config.toml
d_model = 256
n_head = 4
head_dim = 64
vocab_size = 8192
positions = "learned"
init_std_up = 0.0264
optimizer = "muon_variant"
schedule = "wsd"
decay_shape = "pow"
MLP neurons of a small language model. Each row is named by its layer, matrix (up: input weights) and neuron, and shows model dimensions 0-127. Each number is 500 + 50 x the weight over its row's rms, rounded and kept within 0 to 999. Numbers have three digits each.
A block is one neuron, or neurons of one layer that tend to fire together. After each block is what it responds to, as a language model described it from the Wikipedia text at the highest values.

L5.up18:534497443510441491564482395558528510498510528528482443495411468475479450498437423523538516592416592445506459601428526524583442556535455463463532504487533460478574466419555549492512440482564436453493507500497500512502552469548553573438467554530486489492515453534483475466500592517349468560607529433512510517416629559454363451514569508494414489545469484508524497554543514487521525440498
L5.up57:399466465482425546484559452531498571555491499441493629464475537413507366475534576555483541461520509491497556466516510572512470523565459351577502437467606449481497492489506553611464529500535513515446484502591590458576510478464449499506564529477537425380468422599551434505540590427442534501409416447548430423480506520545578510554532548501504486501569560544562481542555589521485537518496
L5.up110:453465442483442489475467428538484508471537429501472490535560511516532511525542502575443462469401489484449585533561457514496491472559613512498539472564479496477410537473485505486572580459635447443423492498459487443485370492473630466510543487517487525461556513578519516519557439425493528453503449391491586523476587557453576518542618427488483561546560534448504507532411549450517431540518
L5.up238:493531492500500579408493451545584562514500391515494491499455389381499491527532506520546435493482608495495454499576534557563430572457534533528453513552561471488457538533533484556456588532447449399499484536592504481513531458554485521483470523385543405358530516490563367591435560432530512533462439585532544586506554475418554491493547490558514467598452499469546426495463575543478462515483
L5.up285:449446503508594478465592466451405506576430479560540647455605584434410414449439405497579507583520545452510446510461491522526457443447467445488498539493561543529431569435517550463454568458494479451482493474577497405561491510596474499479492563503528450486546481467498430446528518481464502526519444434479569527511471552455477547452469629523528531493499450568532529518491485545530526487454
L5.up572:543514536549522537475502463567518458442477479580493474430399515504479488509569506501482501482547486541548533529496552535514485523417505571507494465495454546419444470458456549493611501573434498505432493546591455497585523558494569554475471547546514449452551509532538459442549520408551509489482420521469541546446635480538416407537505478543472506424495436429467512491466513484502511493461
L5.up784:498441533485466498478423584496448506514532585570440538565555452578455576436488593499504507506558477538479520489486536532497432524357454583555507463417493576421464421499530442499472555528571569454398505526550561473505575528510558532465510551503479512479546512429532487489576517419469566512495490438582567540522502453522556527560443439472569598420574458536523462502488614423476526570475
L5.up1014:496515539543600514474519445506599608444533570418548490484496578479555491441492463519492439528503543572482561454487578500439468419527496518567588379519534384522471449449493559494413484458555505525473415461525469421536547504538441475471435546465521527536487517575512540461513450607527490427430465446435509535427512498451464465411399559533656519525479504510617501503557515501546486447434
Description: Mid-word name fragments

L5.up184:485514437430558512540535508564515407532456576461458432523511566455484494497530481541425526548614550448363529478602432561494479510489618478615472360528528519450504383499589505480454514378518481567555538531517511587453509419610548536572493549472566474480617514478420532536471449448442436564467448531456391483479493468455534507487487496540586513505514512528456457504593486495491482478451
L5.up400:462623481467454450556417438463467474528471491495479469526544435414506562503484488512551476550561445538363399511579419564507457357411619493487536446496436460562397434505567414401511487518485532482565500544546471543430491436574530568545469502480650472532519502516445445437524520562525450511548498505532411540452516560517447534521497549481461485542470549484467517570526477439475501551468
L5.up462:526497541531483511493550603473526415546446456535486444552519530440473485509513553471505439516508484408505547506601396473521578370462523574509478525603378444558555471564559523446513592468535432495559397501563551485585521570529504562605496462507539516476564452466392462508456451413449497473515536444390448563464574466570505473442529569474476498559462487502523555494458577526490539492510
L5.up525:457570460431481569557483467424415485443486560543494489540558449533436523446593522502512553402526460457552427564572451477559485494473497570576428398542523472549565523501488510527451490515423601497491583542564478569520545449479461646508467517506462504562476518470482525511483482589415463479450472503425456588462448416579601526563571565534449558570525534485460498501455464494458486497451
L5.up640:448557479503394523512500508483564511430484408599456517474599513440501520519487556528425530500507537538536483421545522428581449383532528542475453435467473512553545469519494502579523546438503513486555579436584523431492512452573509404602568497545427456452466362419413519613550527505473493465512483505453525530519576474510524475520556522513450523617472477510486509422427480568486518538419
L5.up831:544621464541567532482476478462517508428353436538459566475474457553566520502556460520469542517543614467501488525546476486572470525423414513503534473506384452519616509528466522478545515479570457546493581503593547414435427475502512506495527456466530503429520502505472545497487479483536539490491508494407402532497568505612511605550438559428440491472519443386508579435417426442527523560502
L5.up868:455515504457530573493425462540512568522474466501477466508475470504448462593603552490481475494537556482579495431505468593433569509517510557451499460549465402597536457495492464546437536497460528593461529550446505458492459483501533529576527423486496476402548468547436461519430486486468457433419518533413517530499517467564479514581613534544444456434522547482551565534314445448534521489415
L5.up913:483399522505504549411561450488582506532546435495510469478511492544460536457540433457433489529503463393426587519469492524500552550526504483442544420521486536582567364550528485436547529447490515507492403515484543513464546567417568546356483536511504440479509511540426468540570505483506530466515564456468461554433402501503548577478542547508562528584523559445461548471466461491467459489491
Description: Mid-name apostrophes and fragments

L4.up583:574549550508521484472591447449536458536542511550426464411464484530493568361465576549600540522568627468447507495452490493493421611439447492578476525488463476553493499448468513521513493463483492573446552461495570524606524499420508463496460539520533581436456494582508489488539449454534487480501597486487484535502446482551556591439439564505474517442496543533412472436494416455530469488577
Description: Dates after month names

L7.up43:605493439493494425546494550466502524540557571466521563479604658440524509504545488464507384562616436533423522488467490488481461482512527528512505626505493555496538466478395449493574457544452424487519487463549555432543529478475525467495482451487493488438559511456486508572428462413505442463435466593393522491416471533579539487580539530455548553431470554527476533472501433502550360574562
L7.up110:543543471455532579444485586511508563419499500526471499460498561478493550566563483549498512524620445417633442519516507422456534425478495498546483617490502532533503525517498521514570426477519409394525505456469496472480490435452495521468487493438563429502459458507446485521509450413520499456491541501456464409444516553437505472469585459556488486489446496517449482462491540619523489471460
L7.up141:505479473485563472490543454457508486505442447533464527425579517536441472382518510510578481482461417541546488611506513455502498469398464470555541548536497425545535531485491463470608485390585462460376427556447586540468552566491499501510528481440550589498498483538475546487556527529470452508616488548474386540425472515420473550506557633467432611551551541484495501449463533478551402434551
L7.up241:507488522392517475487480495523494408581415491613524487337475459463481538523526420513519521501438499529500590576506490459507506496638515449588458497537428576557385479497493522631421493484445492529498610579415492504521520453435610540442566580442452513496529445533555539544448440447424555495520486420506441466505535450560607491473503515507484471466490582538458500471478468498507488505445
L7.up348:496434523448440410413509510531521578548477482542421506409615450484534452488503481505542546496491455444514503595565457496532469594511567498575508561470604462553490480509507472524449491455489482573367428461498456485559395530505529508558517473487372394462487430483459472579582508494536467459499414490452493456493461571597509624580468536424543467517529574594385494501536508488464514545457
L7.up781:478513565532546499485459460455479589507444528517489453423590480564477480492513505489525468549465519458567572649400548538500393490540456430538387495502477518521595499473570450478472412456479378440450494478484527491560544445472523548487513583505495482431507607550439518544493461466552515562502485541564515606478442569530547434568434518493534489520460484518416451489519496421482471520513
L7.up816:514559395469586476469536564510583591539492397479589568536508486577496544530541523495389509483517445452438550507461551513489428519572518460518513478472394544581638535441408547583554506484549496442545433578540476524478499539503474555570515352473555430420524492508492421537502412594485502543496443468479507459501545561502456523549423510547515472457451587448534520533536567513561495609468
L7.up889:606546510469440499460528473602463502505474543503570538417409623529521535537586530530395480545468414504478439547492484529457522477409468515554404495486514613500530486579526452531438469464461428558552592487391450505496556481511546479600493551436526595523533479453521480568522505431470610422451471447528521430491515581535526456450456416461492616486453514586494582437537471475483453492455
Description: Day number in dates

L7.up102:550474543472583546404542518497450447536505377539442531483472535515535441506424524482419494555472529476542450477517471501542424579518467482457488486517520507507470484543551463547495399543482477418448595449546648477487568550489498504417529495475498476408516444524534572495493467556491489481549469534490446535543400510545482483490534453434544594544605504490454499494495394478465465440547
L7.up443:497558504503470550592571430481556551498416555449605569441605418478478617511535506468526507535535554465487499447517459413526422597463477571499538535504375461484577456485541519527476541478508525504573538410510509520477543474500467494427554489485503465605598561456582474521603478458572543436527556433501475458539497585509476384562521549533496508500537438526469470440453490515527533488505
L7.up455:560540434552443473536476627486440496466497548442495546462523541435538521484391551562601596594499647419616467497585567494455540444508538462437460460469436514538454507484485484455484418445488576522467490477480458468492609579563511469421494510416543514541476499415560565415641459456552480532458540473559493534466484475504505448460410495398596542506501420448436472488524388488470614478501
L7.up485:533490590426464459538450424492507502529414500492571529452557519492507573468526537530445456509466450444515483476543430418450359540442458436524444463542368459552482524547474492499522553544559599501469495498531553510487550556487538484629517498521421568519549505469530573520566501494610545526449568523562459495411497528521472570442443478523472525524538464478503504376534532512535498536454
L7.up700:543518498470545456487441382537459530486480559514515477422446468505474464513522475502515458487478454538614560590484510600478508487572509522546501417563605512474513490553607517559526586470512491552415599495571495525473501379543488514388533531538556434492582492409585620507488478456472539426527546512474537530530485492477515551554516554492442530540459478501439524440467512509529433482448
L7.up756:557485391488483505592565497546433562537515461489485563551451554499563479468521468600457481530608443476597446422544587408472469499502462459538509536487460494467575553532499502516536525444489577449537593442467496542572468459575521498468498506504477493456544519635553504558490512521555558471581475529496581487585475513496564520397438470536504442538537467477498461450403562477484467461565
L7.up823:469521410489501460634494552434438517485505565532458480521481504403562484424540493537461434398520509495517511565544468408524458500487413566539500523467460514474524469581483513451601436510552563490523502497465415521437522509483545459438486562597521561555517494423455618542516524486481485430488416525403577544423494457512539435463569436391462422589533489504539495449439432523491526600401
L7.up952:484512441495551563549425488474527440485409526510551451437474500548413459471556574585474479509520552477535519482524541478514442538457493529566503540494559630467623467450543451483503572443591543486523459507480506476545529544547512513451473572412455444483547424525507529509573558600509512569570545488497388516456557523533454511478530471500541508539603503447514488446474462402404569532492
Description: List coordinators

L4.up77:560471442473545557569529415482543532418478517536509449504491504472447520499535459509525442462452526548544457561540502457532439516521479465495597501509505555399462469511461544492593525446563567417439520499457553464495585637466464522462578433540546478427523559562561370559464412527475520475636503518437380550473568511501631551329542482497482614432510527480516487489534559543531447544454
Description: Mid-name subword pieces

L5.up43:508469429410580392464483465490459501492561488486539473403466481502434592473530544495472476597488566543365500462451567489507556498540521597539534559556564442596517617544491519503519590460544524535522428506430484455601573448486549597508456540452466386455430497607557541466545531495560437471581527404521545489540520495529469618445465463501453530529505522467443462532412521453418470487514
L5.up284:462587516518527518526475583476419589530532502504534584453469496537554521488546462403427519559480528458484528573437577486444384459558523548487545479456488537450460479496465383593482509473530520574422505458642474530529492516504500494407478431511403546468545511514578458529529514514567483480536629546485401460468464552438504508454574473580473559510529444633422492442484466470535494477591
L5.up368:615470547469517423533435554419460483445469452586514553487501477507499512502537413411517445460512519480563548548536443500446426499544512456509415487533468516579498569461535382412572443498469479425523461501462628534451487498574587545436478442531548475489567524528490543488574470458559571559530544517431480444502471509540521517504524550454499469482494422531498564502509518409608474547466
L5.up386:522418466518513489549496474506459479404429561555533453412516432493511468457521493394435425567493512473621520466516531506551443533529469448479519543544497545558469483554531478432530517461512499529530469525531492521515440522511547498490605501505407464411554452569467454507477525464469431555603505514475553411562405430456558473435574522473484527490531367543491619459508554477501552530414
L5.up489:542560474446533484471501474442397495536462471527544493480548500519526464471561530536485439569550499540457594470483493474509445424546432521538553553447440578505465581511459497544483418449437539492380606551443434447454466404488603445483466491413399469480504490575563494539473434545572516465492514413491505498431482444462581536451424574510583396548523472521490552478416494427447516480625
L5.up744:413557465504486519531512454445460492494536468562503497427619496441449465467499497509544455590491602387514403500500396486497462532472568480497624534548548510561516557499535547625523491510520494543439419455481408584563549465469571557473556434418486429501509492577520508496491504489449486530469571444538546479519521429499596562412519517493523540515487497562456584585431496550480481556574
L5.up792:505477505552470517488578595433544508460535619526426445471502380505523514444585520494516486529501537522512488554501422518485501541540532458531495575527496518510532412564545513559487509491535387505451513567597479456539390505519519501518446529496541412467498470566466578616569554527487492502387505544572438476469574495530602462499572469470546459468534486471427505458457479509462540591452
L5.up804:532408507536515528553521554480533532489512422474555462515471554532498608441485514466438509485436442475524517560491481574553447416408594497502493637526376481445551456536493509487494434458479580512530582534463428460463509544542497588465461515535535397431522498511469554487487559491454494474445515480430390483437517524435557469482502530523561571474460560520552632469470518429514492493470
Description: Space after month names

L4.up605:459503472464510470503570423428533540509531567540489534447553498477466542489418430511568441520499554480482546583526456471458512513544474500481486468650463416599523495468434479541530531411469587519480430472507533465556455472463501533601539499462555513472435522516496459471533464581531502506463393392421488405448431514519568475556430494600521543528515540472447560442539497585603514503435
Description: Token after a capital letter

L7.up89:443458414493525548479490561519522553639419577549582505543540506487503584475513507539559530446572416455544448461557525485456499562471474436475537472449449500492417565556523466521560463432454512526560539512480479593564572487434539586477522471482516485469479442550434508501514466459550493550416486484499482538497561551520541438532522421463434503559532515494424483377558478443535387403521
L7.up127:463445523493550428498534542502503502486547442456500509590383451496492519454550635537516521442543480452526573392508429427559499501533487532444504503476481521480526505484514511537481468419506486461498469565580521600579520449484501467490558523371522455521525537496487485496490483528474603493512589394439449454428457469421475500544521498526538402478529578551520478459567456539477533489515
L7.up139:523484432483520588530505505516516529327416554534504556557448548588489516484499505513534506498481406501515489555455451498346682521452486583529455391430587615463394531513478574486530513492457543507507539510580559544602450439479571483443549531443474507511539422462460506517469456507484442548469562471504596517509487544549541467545522539489431513540432437570461459484472493525518398488497
L7.up152:512473428530518555547484452510545473443504537471489525502539439431526502546589598550464522453568539452556478412451504447493398598447477579590428418517512464525457506489494533503477518475467527521529501521507491486511541491451466501466502487532518493590589495537474389479478407517575503512409475420496575414524497502499519499513569524597426541567535520509438513516419542487462508506535
L7.up194:525490512609430458583439587516501442527496569466564445511469459501484510425500517507519543616489559513502465460487528488466542509577614493526387485549475428492455455433576564442502526496484501473482461587430471474566485546539441536578475460572565547475558463604501525484512482425522541536456501483477467525546499401445418463492648441527508380531514510488507560469458469559513525505470
L7.up352:451401557470498455509458486485555548531615456484473475537545475493424426479496521557576428601516498459531565504463484370497510475590451502455545405553520460568538461511561483533548455472491546585533563500508439478540428548464522502559529512502449502573593569361425487498545529475528546430425530459484478562540510511515505458398517583512478484502541442484567514521404420410458468449543
L7.up713:549500499380553447446558560536559479565551471611488455521509506568516501417557484442517519477517459489489580474490499527580546547478560489450477438592417516545527359436545447453390562558571486499579482505481573526482489534459538452539407454550520568536584484445464557500458509505435496489470423475494518467542594519442560513544510521523408550543490415512473509439503473491508504558575
L7.up851:500444502469555510489370491567488495486396482515492522501503553552544499505535531545588545483474537413482456528456493401562487526427508626568547479621456522448527493517508526462458501475463534503563492585477576513475519467461564516569496488520485463642536506508521399544457562428551534522537522442466536507571502502493499453554420524499560446498532424627521485521507582472535475579574
Description: Word-initial fragments

L5.up61:462507513392604503523554526561544493559497491506538424403477456469437547442511406555564489515492540623445461525404516440415522496505531526424508490510537545557518461474464451514505490495585507490463538477456395547552510515542486453466453558441479475509516564491615522483488554564513452479465511451475520476498489450503580529413501505527592413451488436540436554497549399554470468476464
L5.up87:515564451450587499604537539538515468520464462510486491373554513420479564435540546526521401543515550568479440470431467466502504465488560469431485535440583522514454509455481386513475531545558441525421395457495514544552514458519529502514486563520497455537488549417614550527477547549479503496436458536443608463478462525475481517440450467490582463506431579538522562480535544511513516486446
L5.up314:492470475462487536578430479489520551504454456554599541525563443441514546475524471412459486456515472555517461460550524446503419432598496588544602562472397537502477436491487604587464525598551449422406543416533534580458505559483522498564459575510521458526526493530529543525492494573456572453518493497393557566362478508424480517454518461452623504516504565534529510472567459412542523524525
L5.up505:435397418508501596535501565519573449559562454530487555520426461487443583462499548529429424532551513529449507575481469531489519513336480483537505531511505511610557473473393479452541447551505553544529489567500394591534532393512547546436506533519557495547458554484564602467542479531526472492621519500549547540473472532467456549480525601557429617529502546459496460492505505532416424493501
L5.up568:464501579504517655714421449518541495478511458464439522501520519532520575453571500496552448460478446462501532487508483426503505527468477557469493530517454462445575489553501516367534552520509570493464487426465477510431525497466503545526485410475505486472544464416502512538593429431524556415465526553454467496474483548507537534451616404509527350546479409454497498496465508417381516491453
L5.up580:502487480550554524532479504495517540544465414512482505438352496410472564506466515534446608522541475574608505592535420487448531472554527539590550486495571554546464582541534584535582593577512500513462448427508423570534574553520558448563451551522475514536498510437479560491531428445418569521481449518461546557487445443451521473618430485520464545522492503475584452535421530477604452462411
L5.up582:550462530553409414580452492484498537517572585495489455435518537472496530535420525559469577527547499489482481574545566421480429565556452546443526540445587473525415511445477531538558452436575474587455558471504465570485496499507433545529542555601428603588508415518549451493566523511402434550492501512487498459482520488530526418474462548610472542472503485504485542495559492457543622554473
L5.up635:462439469625508451552531391544532528541510558505595491471468563509568495441404405455613442532579471515506496534579509500408435545548453567523538479489523427499554401568404491501522637562461544523451497416428499441557482428520597519495537469523492550479532483473613550517583496421497581443453534531581427545437484516584619548508529456558462431529528464537467468531516447569601568593461
Description: Coordinating connector after noun

L5.up3:513508481488387486468493534460595503458444527510457497499520554526494553529572574581486483424510493524564460460519472435528504542515458494507545517535405467493497471476501450425530529520511445560561522521572455562528506442518484537540455429559436450562506511436488494448555490517497561648410485434471451522428476489456549382404503501462524461616540490487497471572461456482537477501435
L5.up79:479474498530537506459491512483458568429534536457573544495447454342537511484497560474566493575505484558474549450428556472601543518533438420428534580432550500507494498563486582587509410471465508492559473552545501484494567466431492511537365568387483387407533477601507462458541554415473466583479439488585462591442504593523501461461462495412544543496562440514553444540498480461497485571485
L5.up176:569435475473421526420425503496453539525554536465474466611532541542525475483443512600527551496570584524495517460468507530429426528480542522495430443477544574501477434518530559504460469412576573467542586465487452469454455538545499421542415327520466458562579436552466547483522517482393514481504608457538501515562467511540469441429522601492527530481405432523474549478477499503466468503497
L5.up233:560442557507423511553485535524485509437631509531416484461413505507459523467543480506500522507478493473524571533476523522542524452529565539429605432506482421468453541423537444513474439526525437491547398556448501506577597514407538518450435564494519553420534427564567559509504381450434449542479476470573556626486511564498545517490584508466523534502543577494449541544471469466493505523516
L5.up355:561492590483476486540462412527519498514499526566574490498478394494455464443436472558616375578572542577542444418430540455441513411421500510477420503550503476438476400520471426563536524496481472623519525522491452496458553458568524456454551535591483425490558493522517520538541536574453494560477488548494464512523486539549453509459495545486509440387408472443473532473546537558461412497477
L5.up370:493537482446569464497457575539481441485525494518613525453544524485441558510472453559511456456476503514520555513439466585635500517469445457568480484490588384569482466537563533508454512499421397467535465444523499516549433484475427417497412407458476449477494465475518571498561444532499503445500407571442471449524618584490473410449521489593458451507441517548446551408556454518464487514490
L5.up799:543464554510450485584492531509464505472432487478537460528452520528608564501464503531546536545482448594448488499400534455515510416475518536461447484527545575481504477509502512504617543436520431577535426488417516516501470422469516480482394499608455488549459461589493507546540561468465540529533483525544476557510505535627505446524507484439411510466431592554482427368501520504582541512507
L5.up866:527463451457651600449454423544476448513527453445486519538551566497526534477472457532441460500509472481486504470535433487535582515549553523573478475487625474517445462454455455455566482469487500492589512442553564578480476515534481461462433456422535560493479546528510525482533424573495466518393398526569505606551513527533502438441566465486455520503471515540481514476518510570516405450445
Description: Word-final suffix pieces

L4.up444:504536547515442580536467465495533595522471582537571467469550547427486487478550530466496419519475521446465548555508538472494362566459452508452506491502502513602474443568359524495474548534477462475547471406445481550428531521516521597509571448449458510546526506507526510594499479534451481466503465440501601446461567675534501463508531486488512374477560524495461516444442552553485497588452
Description: Joining words after nouns

L7.up72:465440579407496513541409567440503491564504528511548487503522468582462511459560506476572457457480471460460429399556509562569583614556559536542494593573469435449472452477496535514495402441468478501547447534555400496344444586482524524456434518598550459459508468500428485489515533501404570562416462418438494446457414501553532502442498470489543514510484557508489505442501513480458409487542
L7.up124:436523539528462444421526519574500520511504431530608499490523457507585518442535473433387466475521522474448560514502531475509512509439476482541564487512463499492444495441478395588490425469556571554595515524530543506424594539494470497559471424506504469489461547534479504453470437464576483585483614442480441548476531530513499487524518469449431485428526543538506508521512507487371473623527
L7.up261:443410544476547408458479458512518454472486366567436595472519566505538461487562518464509519500512444597404454475523506541560559538393620481478523448539517502481482562525513499447532500404443503520538463569437547498576549498594440488500428379531454510384490469552418525501465529486488534492534370517596541530451556535512552488515526541492530419496465481500478540451520545505438473516430
L7.up298:522514481500540430435539541572550530448474484486481519599462545492540531389538492520498494434556465524533514482405416389475568480495523464537588467531529596513468463510472497488558469528564490460511490552525470451523556454533519468538568585493440465532495402554448532511596515508457500629548508521490454537449390482438468435498492389534585508414513411447557447472537498537392541525444
L7.up406:498506492488485515544611556448458505494485515553533515400592524466537417427538482473546481456445577515503505415538519402438538516502480454591465525590445355471461563588460456538456526508525499427429463471598616436455520539536464561441537437479491408410523509440511510405477510547529509504451450575636490550487495578564525534512568490498396546504509510532513564514475563487448452491543
L7.up412:479402415421506568469482503562452561369499441499524390545542427458580523509567430507450416464522469507518434521448504484514603505523554540456510501514604518505436468526421493509467452457558487592542515560462522413476541425500497453516445484480463453581488385482457458456636509482485527508419535504593521445460408555454463507492543446469468410390552397511541542504470433440466424513506
L7.up678:486489474486570525432526605620501477445503476532445529513554590410420512462545540443446548434532444491505539553592541531511469528426525552482493458473558408398437484499508521440555506390631440521559545509545447455544477545623454435512483379564502499525536473532486516456450474473498580467465567542563491533544450484466469513390512450493369505478520500507486524542493504509560501541516
L7.up829:563415526473506430538512428529406531412476494441497409592409506420536488469490417446588614496459616437453429495526480537419496450529537423544556464444503491513439548440501492485531492534519586561479458495562443464532580453576460539511481450470494458551575501461428511466537527524399415473474553511488503517481418529515592481554413506506520425464529534480551578494451501457466522538498
Description: Participle ending before "by"